Weights of a small GPT-style language model, trained from scratch on English Wikipedia: rotary positions, a variant of Muon for these matrices.
MLP neurons of a small language model. Each row is named by its layer, matrix (up: input weights; down: output weights) and neuron, and shows model dimensions 32-127. Each number is 128 + 24 x the weight over its row's rms, rounded and kept within 0 to 255. Numbers have three digits each.
After each neuron's rows, "fires in" lists the words (lower case) most often at its 100 highest values on Wikipedia text that the model never trained on; "fires on" lists the tokens most often at its 100 highest values on Wikipedia text that the model never trained on. A number after a token or word is its count.

L2.up396:114107091106176129145135154159131142130119135117147175127115100138132096127114139125145144141130138125188110093142085167089134117152153138110129108139075095103151124142104113162103115119126120122121127140101143116159135164189059130149162133147162124104134077111149130121086112132126117087
L2.down396:088107152133131153114102129144116144134130175076113112097125082081143151117143148114143107098102125114138092132134132121107107142123156145151135119115130157161111159125176112091136091162144136138132110133147111115110152176072154102137121150119096131112139136164108146106133144122109109137
fires in: "a" 51, "to" 11, "released" 7, "an" 4, "his" 4
fires on: " a" 51, " to" 11, " released" 7, " an" 4, " his" 4

L2.up629:096144099108156118116143144091080130069145097107155139153117117146123165150142141126128119108149129119102176128139103106136132120079111084124173166151178136130158146189145142136119190166112129144098121138128150137111099148165102131132144124098123140113155126142143120142113125157118113091
L2.down629:112152121138129164127098101091123128119103142110126142148120123128143130192151165160147127095150144119094141165113165148094097066135099183090138142109136101160124133111115117167106139117143166168122130115158139106105146127174141111166134121110083126128123097114152127161155114140114102135
fires in: "of" 44, "there" 23, "all" 4, "based" 4
fires on: " of" 44, " there" 21, "v" 6, " all" 4, " based" 4

L2.up161:155133102143113160147117154146176142114158137131130144137136117117097141085170123093119096157105141113147104152142094082136155127143148139129125179062072133134099098116149125134128152137124129152123168111130153136061125145110110125133131139146156096136120141136152117135113164141134139115
L2.down161:107126107107158167138124122163170124177182091112117161110144116173149099119131149129124122146094139088151084119139152103133127149135146149123127113093146148074116110126131121094113143127111147166153118088108152138075108116185093136104126139106123150119102106112121118133082147120111134096
fires in: "were" 21, "age" 16, "from" 7, "played" 7, "those" 4, "big" 4
fires on: " were" 21, " age" 16, " from" 7, " played" 7, " those" 4, " Big" 4

L5.up127:136101133099123121124154122158100113081124109121149096141087150143130087159104155122130128124108177098163190103136101141081157173152153105137142175135184148112125122141099154145103167123161113140137135128122130108131137121103143132160118100165123137137126101111119139160114119159122109144
L5.down127:176111111151111119122137124164118085139067121123122173122153169179152166115093118132126118130117090131124157153134164119108122191135128153141101146111123124094132135110148087169103138121086107105142140130147123180151156118109088098100098143135131098122094095145095096125132117138097126138
fires in: "and" 74
fires on: " and" 74, "w" 4

L2.up288:141141121131145125110192127100102146126127147123179105114120174136095125118125095099155118142110109123151158114155076133120124110161116136117171125108150106153121092180134136151125140133146119091118145090111133082121141094142121125100127115178144125088108112132170160164128112112093124116
L2.down288:144088124120135129177110079166118111141119076132130124121117143150116077109156087112137130078104113113119141098140146139164118149127105078091126109137115144116117108109142081111138144122134140114142089082113159171125140148159103099135122087185167121113199172145144131135118127123106120136
fires in: "of" 59, "as" 15, "to" 5
fires on: " of" 59, " as" 16, "ty" 5, " to" 5

L2.up539:104121111126149158126125133128155126098160143142103145122094133114066127140138164131100175149160136180137120119109126134096101137127091144096122148145100134107115151116125146129098108098141110174147111098146091127116113126088088136144099151141123193148101127116124151124076154143143107135
L2.down539:153131162179151141137119108106150142157112124120119148171125162063138128108099112120149125149123147129087126103185129120122072134136128109154107137116165154136139161150086094074139106104108135095139122090110118160117112139092095164107139113113122156100109120134130156137122119118142190158
fires in: "to" 63, "of" 12, "the" 11
fires on: " to" 63, " of" 12, " the" 11

L2.up487:171120161112132142139188158104154055115130128123161160139142103160134131102139141148143119119100146161148148109151087080141147121097137087135158139094150125137094138140079123098135077144125151161161100126133123113197097116097151132153136119167127106092115118149101121126118135132099109111
L2.down487:146122160145129101126140129110126143170143170113155133159132093182152129140129156170075131119106173211135122121121117124145153116113104138135130069101154179164143086131129095092131103121121159125143115128142126099158154150105128177151069107118135156104096142131150142132155103127147106106
fires in: "while" 41, "when" 20, "although" 11, "if" 10, "whilst" 5, "species" 4
fires on: " while" 35, " when" 15, " Although" 9, " if" 9

L2.up550:156133190111136094112194123086117099108091130139131145104077132133131125157140086100127107154112156142135134125137132140135111131121111125169181118167142095145135124126147145086132161178157183124097117115151143107167112123184154128150133143129153114165138151171146139156139120121135117098
L2.down550:125124072144102172154148094149086097102085125128095152145111150120115124107082129138138096130131105128094170119129124142148119149185097147114116114152132139139094141116112075118154140113115141155072154071129178108140103112133151122136132097141163150127105148120095141148105124150097144132
fires in: "as" 80
fires on: " as" 83, "l" 5, "n" 4

L6.up359:151141122126135073110108144111167113091133107108139122133092117085150073094116125086133080141184107139128128130139102098151135110124166109106168098139147098166102111144127126123112145147109119135100166124100131098125128098142155160140138087122169141175121149131121106129120147125137098130
L6.down359:138107114129093136146175148153104147135101126117143115132134142084094131152170081083103100177146134130168123126123144133139111132097085154137136099142160104118120093099122135106124138158173082123141148131140145155145058154151124146121140090107103109080123146152156162187117095147121101127
fires in: "as" 61, "when" 7, "peligrosas" 4
fires on: " as" 39, " As" 18, "el" 10, "As" 6, " when" 4

L2.up560:104090094105074152159096111102097171100115153137159131198133154114167140113136154132095107155147144136106138134109100107131118145132162096110165120120091179106116132153128144132108150098137153119137142143170147122119128116136113166146151110087139104111098131138098114083114141151151174138
L2.down560:141142142108144130130125143107126131148107079147154141161146118154146126142163151146120126128104084158119132137153125117130117104095144085087145148145079124101146131136125136133160164142083163117122103151111131146178111134097145151157175104116145146114124129104107104117133132130132124122
fires in: "that" 91, "to" 8
fires on: " that" 91, " to" 8

L2.up429:111153117129139107126129123145110155094139174107118142151132081095110105099135121125074100143157164150166170131125122159106139145117167135126132136121108158142114083150116118124142124100138128129091169161117125174155103136092127156172142136092136102142114138120170101137113087142118161100
L2.down429:132105151116119098173146165129067105133134147097151120091155100127148089073121147145129128156136144137100158129117138161165137156131145113111148080130136114121125144107089169121116146130153104123131139126100149131206147143099113147160148131117150087148138144150136067113094127149161126130
fires in: "of" 80, "age" 4, "to" 4
fires on: " of" 80, "ul" 5, " age" 4, " to" 4

L6.up422:112121076144125137108118041096070146141126153123107138130146089132151137100123146096132119087140137124141114095096094131144154098101115162112129106157117141109148126165154180129144122138151081110140118097113178114156157156120109120106110110124138120110109099093091151160120129137176125119
L6.down422:121080134142164120130133105154114108149145129132103157154139118140160135117138107133116136082126109142161122115072126164147083134145147104169132097189093121140154118131133156107090110137126079157175154177084088118147166178112105090156185114151128099129154124127140152156143120133144102120
fires in: "a" 31, "an" 14, "one" 6
fires on: " a" 34, " an" 15, "th" 10, " one" 5

L2.up166:086134115139117143113175119116139139142169107093119157134086102150091126129132158102136150155107116133153176170108130141107151117140150136112132121184090111136109119117091138130175132144089099148115172119153114130130124111125140167172161164145134128122086163116127090135096123151120113089
L2.down166:146095140156108128119187134121197175119125112149117137121119100122130101116113128103142123092159119151127118143151098131154104157184190104154108125129155163117113056134164147122142118117173118128175113122114116108129106121135133163148159121143113142119089097133122102142138107145098095097
fires in: "of" 45, "to" 29, "guelb" 4
fires on: " of" 45, " to" 29, "el" 5, "fl" 5

L2.up11:101144111156120095159161120171105122110136097165141100156118062135087107163116109112136110113128149165113161116153140109148126096174175129124124122144116116120137094152120131151125137119119082114112158102142168117160137142152112112159155139127103118096111124130168133086131115145133164149
L2.down11:099122148129147112181091152101106144128144150147112131095085107120161138095094144119107134151102185107117145125107098107153112160123163151114117124165108111119133171090095128137138133135120101149131140133073168150116127154115166142121140130152137132091124120121118110153123136127160116142
fires in: "and" 72, "or" 6, "of" 5, "not" 4, "the" 4
fires on: " and" 72, " or" 7, " not" 5, " of" 5, " the" 4

L2.up126:130090139118124126141090107093111125132143127094156127099099147114158125128148121103133138165150130087186121117113141153137120128152149121158143102145065141113143160123136160114101120100148089103135119116090089155130155145140136122134173137116167127085127132130168098103173118117136129078
L2.down126:089137143162116132102153152102085176111121147149160126162155127153142092109152168108136136125121127170123133106146098127141131127151149135100133130112166077124092154159134103150160096089109124159066101168103142161146096100113115104138166090112145126163134151080106113118100126097148130143
fires in: "a" 57, "an" 23, "old" 7
fires on: " a" 57, " an" 23, "old" 8

L2.up95:105113120108119077143152130144145105137116127083127148108126153173123125168155135174149133135155116147157165125142140125085145146168155136135159140086157076113155105095117108144103096156146162142172188112153115129082117103125081140153128139139127137132112145085076146124092101112131154173
L2.down95:144137143161117074148095125134133152112109102104150138111127116079134087131121089154149117126133130148151154161095146102112160081086145122161120116135189146182094131089131094129154146095150134119143136129183147152168122110136133170098123138143105176132095143130105148104126109141147159135
fires in: "after" 26, "according" 19, "as" 9, "in" 7, "despite" 7, "not" 4
fires on: " After" 14, " According" 12, "in" 11, "After" 9, "According" 7, "as" 5

L2.up35:119120098118140110131139143121107127113125080147137145136145133138070088157121161085169129165124107104120079161100168132119154118107136131132080150101119110178090120129162156137168127135130130143125097116138132106157093104128135096137111145145084140141136141117139083153113134146129125138
L2.down35:112147118182118127118071127094171157130133117130133182153123166163140118116109132167114121127153109149138116138107111129095112176156115116120115154136113168107146095115137099124125143138141129125154090066119111125127153093149103145105115151125138152133143133117131172134105095165165117136
fires in: "of" 18, "to" 11, "for" 8, "before" 5, "win" 4, "3" 4
fires on: " of" 18, " to" 11, " for" 8, " before" 5, " win" 4, " 3" 4

L2.up81:138114163150120124136135208095137122098126111122104102147117120104146109121108172143115139115156161120095143107114094139105127096108092146104102162139166138117121194132165148146099126104192114151104149133091125127106125146133123163124127131132123142114143124156119149156118122118076117099
L2.down81:161148150110122077086138141137132141141163148169137163120101114133123143151127154129133135170168152151093112108131103115165113111150072129123121110125104090095122168130128141125115103085127111152138126123141105142132132144178131123138180141134107144152117171085118100144138130077097114142
fires in: "a" 46, "the" 7, "time" 6, "jun" 4, "an" 4
fires on: " a" 46, " the" 7, " Time" 6, " Jun" 5, " an" 5

L2.up420:139110081092130111127098135122125122144081099131173135116108058124128107132076115119119104127120105117149094138140112137126153113140171100157151126138136107081180124152149153069128104171124151115142143149121186118131139150151140098147135154100124116096143142143141121131135116130121164153
L2.down420:089135124158155140124082138136097140127134110161157158128116108107138128116094129126119085115075157124143120124139113132188134130146141136117136129115138132090113160143147098131162129121106093117100133154124155093118141146145161115135140136117106082071126130114177114128120121117144168143
fires in: "which" 30, "and" 25, "000" 8, "california" 5, "or" 5
fires on: " which" 30, " and" 25, "000" 8, " or" 6, " California" 5

L6.up415:103083120148131159121108126112121121145104116124164108122138145107132124127114122124152117137157150114090115119156128136108108147161177152122118168127142095138159082119176141121176163091145140124095136096121145096136133087141118099104177132128130146162134126135143121159120089121160121122
L6.down415:136133141115153153145161105114126170127137133115130158144111136089125129207073131105131145095095103136123110077130118138144130110082134159110116164113123138113065143110086111126151119157136136106124138147154123131134128129131146125106148067105132089122161123114142125123119125158147132155
fires in: "a" 69, "germany" 4
fires on: " a" 69, " Germany" 4

L2.up360:103129120143103111138179146112150106112100154106142129127091108140088121117156119161151148135175101127144137138121158114157172135135118122116147106132124120080139116128167126145142130138136138172176146099121153101138109113113129096150126151110129092101103113111149162119145108097092154133
L2.down360:084147077130080123149142114121122123147140124202150135116140142149132110113098082135146099132170108092075108120149110131108150127098065155127109118102118149176126177119128126161116118113150143148156168124122122126146090137126140135166120140128158116085142118159132104125125114171140086175
fires in: "as" 61, "in" 5, "atatürk" 4
fires on: " as" 47, "in" 9, "at" 7, "as" 5, " As" 5

L2.up145:136132142114131098173136111094125125101107102169106157158103107148097097126130153124163139143176102134139122144105092156103131130120150150147149135090133134129090144127125154181118128091146147161143069114121136135125140120063156112145112140093135157150144147114117130110108117132116131105
L2.down145:159143099144131088133143109108122131132110107094148089111102131179143150121108154130180134132148140114152140077134122128145137129140117126118097147157129143101156130141148096138153135127140130097112080125115127110120098111137134144130093158139137104115092108126116149102105120170154147086
fires in: "of" 27, "to" 15, "life" 8, "and" 7, "later" 7, "1" 6
fires on: " of" 27, " to" 15, " life" 8, " and" 7, " later" 7

L2.up349:102081133135121116090161142128102119120087130121149123131092108091153132120094105122090140165109135147153154089110126143144188112145110122096120122189096055120134113127136135129103144130121091119098103115120109175133159115183098092131144110128155115152159077128107099138116144129141140138
L2.down349:105109133107192141080161110149153173142130139117136104115114106114123104151143152100150082121103129151100149164144139118132132183154092161139130118121171145079128113106124088131112098175124156117121077148118147137119154154096145105141121077132128121120138130107100156104109120146121128145
fires in: "well" 26, "an" 14, "first" 13, "a" 8, "early" 5, "known" 5
fires on: " well" 26, " an" 14, " first" 13, " a" 8, " early" 5, " known" 5